python train.py --num_key_value_heads=3 --norm_place="pre" --norm_eps=1e-05 --init_std_qkv=0.0234 --init_std_o=0.0 --optimizer="muon_variant" --learning_rate=0.00299 --final_lr_fraction=0.0
MLP neurons of a small language model. Each row is named by its layer, matrix (up: input weights) and neuron, and shows model dimensions 96-191. Each number is 128 + 32 x the weight over its row's rms, rounded and kept within 0 to 255.
After each neuron's rows, "fires on" lists the tokens most often at its 100 highest values on Wikipedia text that the model never trained on.

L2.up479 [124 111 158 167 144 126 115 151 133 134 129 144 144 167 108 115 158 162 208 180 136 148 134 113  72 125 154 189 172 132 109 118 100 122 126  97 134 145 135 120 149 131  77 142 113 150  93 130 133  70 102  96 143 137 115 152 142 110 127  79 152  99 151  73 132 137  70 135 153 135 156 165 111 110 119 114 173  96 157  80 175  88 176 121 175 129 154 132 125 177 147 201  74 158 164 142]
fires on: "é", "'", "he", "op", ":", "ep"

L2.up737 [106 120  87  90 154 125 111 165 151 103 137 105 160 127 138 101 127 117 139 126  92 138 118 125 162  92 121 123 172 123 145 192 122 145  95 156 134 146 123 126 146  71 167  84 115 163 123 129 110 132 109  69 100 102 147 133 111 153 103 124 116  93 107 144 122 184  73 154 156 113 133 140  72 149 149 125 180 133 133 186  75 142  99 112 216 160  75 101 101 167 125 143 155 138 115  77]
fires on: "c", "ec", "erv", "cl", "9"

L2.up398 [110 154 101 124 179 155 117 124 190 139 119 128 138 145 136  98 125 148 137  98 126 164 139 152 161 136 145 116 107 131 163 105 145 169 164 137 133 159 136 171 156 157 176 123  78 124 108 191 149 129 138 109 117 144 151 137 147 137 126 110 175 144 125 113  55 104 166 143  80 129  72  49 171 142 152  95 158  74  89  99 116  99 121  96  86 146 174 178 111 163 169 139  95 147  79 194]
fires on: "ion", "fer", "ight", "s", "ass", "ivers"

L2.up282 [ 93  97 120 150 205 109 144 161 159 155  72 154  96 128 142 109 128 126  82 104 139 115  56 161 154  90 163 154 138 154 147  91 138 127 170 100 203  90 155 155  85 118 195  74 197  71 107 113 102  75 130 137  79 146  94  80  84 136 145  95 122 162 155 136 113 183 116 142 101 114 148 170 183 151 131 172 147 155 122 135  92 106  96 156  78  96 131  99 117 144 135 149  82 146 137 148]
fires on: "D", " d", "d"

L2.up38 [117 124 111 140 116 146  85 123 152 164 139 151 145 108 106 148 123  99 158 172  56 100 110 171 162 142 109 130 149 141  96 108 129  64 128 142 108 100 149 136 154  90 107 167 145  82 133 105 101 145 121 137 174 146 157  92 143 150 130 111 142 149  78  53 106 139  92  79  59  77 136 185 125 143 186 168 167 108 185 140 130 160  80 119 117  96 109 117 138 150 110  42  61 179 163 136]
fires on: "ut", "and", "ate", "ot"

L2.up295 [119  53  77  92 140 139 123 154 106 127 160 127 136 127 120 137 107  53  90 185 186 154 172 125 116  96 134 181 121 147 109 143  85 113 109  93 122 117  86 136 117 136 178 199 111  56 155 100 121 153 148 177 104 123 133  76 158 152 144 120 155 138 129 115  81 107 156 106 105 106 100 118 139 126 152 134 177 122 114 123 107 144 169 175 107 120  91 105  88 105  90 107 145  94  80 180]
fires on: " /", "N", "S", "te"

L2.up86 [156  90 189 101 178  96 115  90 113 137  58 133 154 125  88 146 143 140  99 148  95 122 119 142  73 128 155  81 120 141 123 131 136 112 136 118 167  82 109  95  89 108 146 107 160 107 142 108 129 173 140 130 120 141 185 168 130 150 175 107  87 190 119 135 126 150 114 171 156  92  72 178 146 103  95 117  82  84 142 110 129  95 126  70 114 139 162 189 111 133 161 149 118 148 135 163]
fires on: " o"

L2.up575 [ 79 121 159 146  60 144 110 100 167 175 115 168  75 131 158 123 165  98 149 141 137  84 118 141 178 169 108 172  83 168 165 133 122 154 110 167  85 189  73 117 180 115  73 124 181 106 107 176 117 168 146 116 141 178 134 141 119 123  97 155 141 140 170  95 120 111 100 196 136 135 148 162 121  98 143 132 144 122 104  60  97 114 118 136  98 100  97 114 127 113 163 112 112 113 122  35]
fires on: "us", "d", "ub", "p", " year"